Weights of a small GPT-style language model, trained from scratch on English Wikipedia.
Size: 15 layers, width 576, 7 heads of 64, MLP 2304 GELU, vocabulary 11292, 62.2M parameters.
Architecture: learned positions, biases, tied embeddings.
Training: a variant of Muon for these matrices, 495M tokens, 4079 steps.
MLP neurons of a small language model. Each row is named by its layer, matrix (up: input weights; down: output weights) and neuron, and shows model dimensions 16-111. Each number is 500 + 50 x the weight over its row's rms, rounded and kept within 0 to 999. Numbers have three digits each.
After each neuron's rows, "fires on" lists the tokens most often at its 100 highest values on Wikipedia text that the model never trained on.

L8.up1372:504528507476501557521453471511495563594458517480508521411396448487524438471478518494404457502553513437453521572557494448414518537477486471516502539518485546572395669523526484486435484477506526455390415576526510413557509534539486422555491523484444469468571512519522579476449483482492509457
L8.down1372:533437460492460429493557497464565609515568482439451525621498488580510489433506500494552524570500539578518487599484542539501586460477433456546520560505473536492427486445560539476422437457404525426541558528459427538450506411497453510525510507573470548468524491593546499482475456564490584511
fires on: " Al", " al", " is", " was", "===", " There"

L8.up2029:464491551515456555517454471504561393526480507528551492439453480474397489456460491535520517442508497533417446479483477451453414533535501539508529591514511483537496565433397504449393562549542519476474444514489522500495523413472528475440470434440447377452452450501494518566641510472534426513
L8.down2029:515555568550511432572497472554480449474553428487515532489568592524396547513457500443435511496460453616555585517476431460404498493470492448472481480601463433463547454440483556473512471483509477505485497495459482526603534481505499488530472558490400528461637511517460432563552459451430439405
fires on: "0", "1", " "

L11.up1359:540485555557556557478525403500532549510473569486580557517433510569449504477363543534561519464423473482457419547540460503522457443487513546460562501531521483536474494496451478548554488520516530500451555623451511538408522445500504525471520526492534578511590490436455424611464494475429445450
L11.down1359:546458439506449571518509479464538449482532445558443562503488496463432552493474531472463530613543535616599466517502490563491411560537527511495438497433516459476454515532473423505571473513469475503499497597555519499540549504417516517517581407417524470495501508485503457521517580566569500494
fires on: " an", " An", "An"

L8.up1890:476470477509563427552426502430517494445521548399492521488473485456533484500453494521533401502606457558513499528518464552501451413541442504470515510485470480386501473513523513392553484462458447491484446440553455386444532535504565526505463494477518527450523549605441475495572569515438501486
L8.down1890:471481523428481522594420506538530517465601444554478509464455544448520456502533447550500518454542456493515522578463517460521544496428527445413430516538602520554539443598447418462466433504521521428527566479459546512488430472453470570350409525454431496467498459478497558357469507527516409501
fires on: " |\n", " to", " where", "°", " in", " ISBN"

L11.up735:489376506478568602492445553515518443530430458535493460435499530338476483648500433510494441472449434535474544500490399480433501483565467428470556500508438506474534502394570491524485495504494577577553439527500540481539480497574463519534477476604526579481447464472474465560446460520533530446
L11.down735:454474512536467538477549486623487571538457484475434435637433493489586465462547525499425449599521519474454440496523440432559514441468526476506419564458421522594502499479553478454419470499479480474493505540496516538500582475559447431513551593584540476571398424613493517511603498546597438481
fires on: " ", "1", "2", " sub", " the"

L8.up2293:531545448555533633583356467501527527482475482494486492541544467506589497437537561532468581504596485484513608472454653496491521497487468484493525603448446467548518574476414474492421480444574463522525473441483510494521581556569452596607591432489463476439519539498556530480481473592645454565
L8.down2293:468487476507405523482484539504545588554586503481447413463423489466485468448626567486504504513523444562532464487463470513433465561529488530487564438526515569428486387485538498491594490484417538453496433568490607484526448579510447466431489584517513512487583424490439505447538464496608518540
fires on: "2", "1", "3", " of", "0", "8"

L8.up1062:553484505598461521420517625468543525519460471564511456484560501571520529482548445511490512413559445417492508510431438490473437544566595455409457511482471519547554496540518494431519516504450495464525476484499496483440526396519469557499447470497567590550489485492455486491642518509518482493
L8.down1062:488433488665485578426427558516494538430570425460500486473407476560468507459582520484507542439472471419504445484539521462587478586615486504539460545497605467507547488494497574467449531492501503564444467492485628533438407544452509415546549583623478440471506514446565464498576473502448453447
fires on: " of", ",", "4", "3", "h", " two"

L11.up744:540479486484496503507453470403538603538418557433488531554516512551453528426513534490536489461538554521509561495528440477534479504434466480535559544480528517421438530607535461539483476495503483455540512483496516453499542443505478507519497498488488559481495542544525458496485535426479507434
L11.down744:432542483421517455584632564472610549513530533467515468490419535482556527579399481530445468474488524557586530545435450477441499487483523514460549567523532472518568577450429564503536515500534505555519567460509565526587469493506556449468650522430529489495487534542478520444467496490466496499
fires on: " of", " was", " in", ",", " |\n", " to"

L11.up474:486480544556466487540533520488497449455531547479541459487503539479506441501531438548534590434499493534519528428502590553505538496518408504517464483431468448553601494474484561458477534481569518461500551532476471536466550517440503482488430531442461454513489488474508424477510462466495431487
L11.down474:440438557501505402546503513448420447456584522426552475541454467429496504515458431555513551476435511506551513521441463432536424468516600543494516594469580476481505553556461516402537479520478467523421479508475538497483446443513533625481519521522521524450569497491521595563516580505427491551
fires on: " S", "1", "9", "S", "2"

L8.up1041:487528520482558397587490534471546546519466460461463489508475527532483518544539561528467572489582519504477526442555563453536466545451495509500507544589499486543569456511561503481422510497477463506464425626472519446467490552514563502423484431452493502469563452506408554454455435487428484449
L8.down1041:549531458467458507565469472515514526473543441529464645504501491483475544435511474492491495488477532470478533518483591443455502473476474506564439465442462526465467453486501496437568433486433486543561564489469500527564515563417461469532485556501491539385488491463503513569541498555471475465
fires on: " he", "–", " He"

L8.up733:494450507510589544526456466487529567464499521629445516541503523470488476423523478506475453545524541507533514505487564442514535507494564466435444476504494532466528475455471499463450601589424446422563596445415526573512465578561522506598564457442541445465504498524518447384505430503498482564
L8.down733:485587401539484438529519503435526558571545455512553458522491490523510455437595497504544414536489547490467507467586443408568525409453511504517525473517461525397536599560483523480549532571453479481508520467547536500520449544504423483450469471455376423499528398515453498475529491568448569508
fires on: " of", "1", "4", " ", " to", "9"

L11.up1380:526487459460458607491513450492467491408479588547509494453498534479504580541504469561535485486467517500560490510518485452457551520511475519462549508471466432571546495475488456539485586571496512519534480496604366510514448409516495508609583502610548541420427443483488631566515557462617467485
L11.down1380:548591485409458490471464495401408511493534538535440504448431432479500442499433480447536419536434561447448454448480489475517487457417513485490534560505426428439561504401517581473615443508542534421435497528468598534464501512558523553378370513529520536473432472573504454406496478556467561490
fires on: " ", "1", "3", " $"

L11.up1599:451488499446479549533521519460494373495484549495507480467469552534481545569553578607470465491457498465551532430517520396547522472574510555479448538469523488518462489533411497472520448453593562482406482526559510494402473498437479452489471505473493479540493503544520499416604454388464503542
L11.down1599:449503523532554507475446425482515457485459554465545440482394523481422500499477515535609437482518373516470542584483432442494527565491507519534477441582554527452408566417613479482402592456481480492475504422442526520482544542476486515503450471510552517524413447493509519570609459523476542482
fires on: " \"", "/", "1", "-", " without", "2"

L8.up1781:429506535412521465432581472463516404500489481511387575541452563368581469516516385436540560444509543625453441539457546474480496538437480414408557525487495536534402590457570404513470527477529530455500425489531498516563488479520491587493557585471501454470454511452454480462552444463507450521
L8.down1781:471533551511468513536491469574565430586444653576467478528552443500510501455547529466528539544555498380535497546449477439455505453544472498539434519523414423526529529543485483486473479472596461497489468539478467569476437485532551443424474522507535500534570451577549485415428582538412475511
fires on: ",", " ", ".", " October"

L11.up1637:515604533590547520503579522502550466443474492488494450418524543479417510527509486528490436482413525486504426501419456523599634411449539573437476542536465462609505478512462477476524431433460545514444611479475540501419553262493531465517447469430502558539460505420528533490594479528416553572
L11.down1637:491540468500518448530518520501495521529544486481502478518528449372453543504512550476497573505432532497561546442478551551559476607535474505461483383522527543451484487540482428473477519487452511570475478454531506574493453419522566536511519452514564451464450491480453668421505455481509574448
fires on: ".", " an", " no", "-", " into", " the"

L8.up118:520466556499549447565427477461556538456535457473579538485454571413524452501445479519502580459527455458478500460554496474453495417498534507541463548530522433567482469447610545519517496503598486501483579548494586528583464381437456593509441459454469418579392538470479413541401485546442503407
L8.down118:460522441494476525513494601531490471567551413510564504455535474504550542482572468532499516515557512494527539536503520532480504386425504513486564532453477444473508491527466460512474518515419470508459551380519521585617489409515493371484449470461589454513463544553554571419514540458407476590
fires on: "2", "0", " and", "8", "1", " "

L8.up1525:493561542465525438592495513517517537456534537567505496439494543509570488574550485478555411493455498493314537493510452394455501487523569473543568504517430460557545549498528479553391481532474547420471394472576506518483470544496634434509539482486491505568530459495414481464487550546473476448
L8.down1525:565496532555464544548591420498502470575502397518443481510455447620423480507481453402422547483530451498473526545579545485486487561561436549481493554460462621537533511542452434506468546417545504572436451463457474551472472391395549489443528647514433517452440457479524446510508496493494556466
fires on: " at", " R", " K"

L8.up1359:480489541513421540483439516510500517461537538566506434484530599435660442420516454490567554502563610474629476543403404501518477495509577446588530580492489451471477590461529524538461467459562463524527378437540465495463461474640511496589510481502538488435422562479545575552529468472516388462
L8.down1359:491547553598497447478582553523467517533463443517431438433489536513403475522519511414499511441524530549533440596507514561508385516582427578441485516493446483556575553529435538458553553446426498545519407590560572475521514479500433499513493503567475489447377535430512545497546477437606480466
fires on: " ", "1", "7", "3", "ph", "ic"

L11.up737:493545438443490588507451504454581436457507488451527471436485458448427462405663482502509595554521522506582576513442566524441464534515499412544465517545508488559523567522515507513443431503433463374564528520461525487517567403520533541538495447469492576548541486549545579542509477478436493477
L11.down737:492540524540558505501461468543507526454584464551469511511462461518486538496572544475504483459513536472423489610511490503444489544517545491456511539542505469454455465495522443601454569585467471530511537463529537555520519442572446517533464577545510477462569468546519473486496455514466491553
fires on: "1", " H", "2", " K", " ", " ("

L11.up110:409551502487594546479477517414559493473401442533481533569563487400519485466469539505502592491639553521413474541430554531508499461433463486428458523533423597569498588502542516499487547544528560490487470530490422470516613505469507543464480528524435539552477528577497507570497537453484499600
L11.down110:496506548473476486394581575535490425494464569459569386600564475479467577538522613421518488469431476597507533477436575418500509453469477520454459542528460439536536566523459553567524439492600449563498417481483451486470527488504529483457538428547532410516500483512489526525488446557486533552
fires on: " M", " school", " School", ".", " Team", " "

L8.up27:471560536511502535502447455479453424493474494496496527505498522519499536533481425506531498396510475526465412508509518452431480409599498531539527483504429507536533491499532580438559620473449499513535508516510406488447457420484529533428461506480541457520562518512458581562578513531428521542
L8.down27:498421542487451388448576513570488516487452549549464545485514437481444480451437547570455498567572464503544537514567469561474462561522484437481563562558558532544450504436493521510481518561521455529458556570447505565480531543471455517499540532533514498563535475491450543543388507443492556465
fires on: "1", " (", " un", " life", " years", " pre"

L11.up1806:446547502553449453501458468512435560527510495506519485466453556531450485489476605468548571501567511471529488506474469466505436504496585463566511581496515501442548451477523533516558453537512492538494546537505446465572578504550487489565501497554444506474409623378491452563436518539456483507
L11.down1806:486442540449524542479459487524560461576506525517586514459556463476480648523460496470485463486446561451501548539545587481529470610464505465494478490516485477561523499514543534564473517505543482489406474557501534400583477472497525462474453539563564489536565402572481370533553433526443560522
fires on: " M", "2", "0", ":", " "

L11.up897:501425467445515484440466503452434456528543531421469488552462521504493560501557452563609404542525560468509412476460483432528512430511625553601380483474552493550459453521496546414546510518561461474556489515532525485537557455492558511456516426461467421499515544532436476548509590458494496466
L11.down897:514429574595474490490509549534473601444433473533421543454487501581530531493613467474461458459457573452564670528458502545512441519498460486517567511484457582509598472462519541473565523430493555533513495447473444504536511476491509400517526405442472532526496443449506519523518474504435525486
fires on: " G", "\n\n", " R", " "

L11.up1561:457522486580504456450419565459592463552494430494413482477458548498449527511485499489446460449465534496484576499560521483510464530454517365573528575534531435597520550446475495483476545543513526484445570493535431544541514362416530493453504525518516449491544558572473391548645569536426499547
L11.down1561:448504444466485528590452583531658478512491458496548520488491499478597513506530416455467451569475574444468509523474589545454494489498471491545501442543516587517586557519454548395524396597522509455456506404523535563619423430489576555495522529479452452443459495511550457428491542565558527451
fires on: " ", "4", " half", "5", " some", " all"

L11.up1489:495543479531506490531417520514548422532474505470452465549415494541429494563479463526459510533524485502434558469437494461457480438556588528432433516551459507533545500499514494472513646476613564535445499515475521490539502520478525497584540543451468448439453519521501584503573428528451520473
L11.down1489:498520474540479556450408463520460510450440573533421585438521460542535487556511516610542454503444504486435492506490518481472435547514490530520440530477559493481562507518498426459428481536526433484384517444488491598465398559450515465565477558543542449411490481590505483562456463465458608526
fires on: " R", " L", " J", "1", "2", " W"

L11.up1324:475475508468506575472554469521544441554535547514581525508475500478525479454474410556357530506591475527537544494381467548474498511475484542471553550400439469554470502501526522561459467488497512521488495539463481525604507549550449513481488431469555533443515488512462506451545441457565482506
L11.down1324:644487482496437440534486569452429533426556391476562468531521558463549566498431538497468552496491571438564416532545495548440563440521525430535453484491545509446393470442523528466496471539429487533546433483567613513441511499532512417475447513484553495520542579527559515500545485508478423393
fires on: "1", "0", "8", "9", "2", "3"

L8.up608:489541435514518476451440445374592518490478560480519529578481529514488447468501409521464571507520582507411458520540493487507520553470574418498476543439582557481406583358514522444436450600470461453411520540567517475496484465549538452468491475473493433517625421488512531545571569552462458544
L8.down608:602493534510535419536488506523466472488489537540514594566499584591544514541514522499473502455428493466439497517414550460548526547411501485494485495558413452507419419516467450483502466498539533519451586552535524539540492516495490572510363431632522467578507568508530507537528465431519468535
fires on: ":", " Mar", " Marine", " "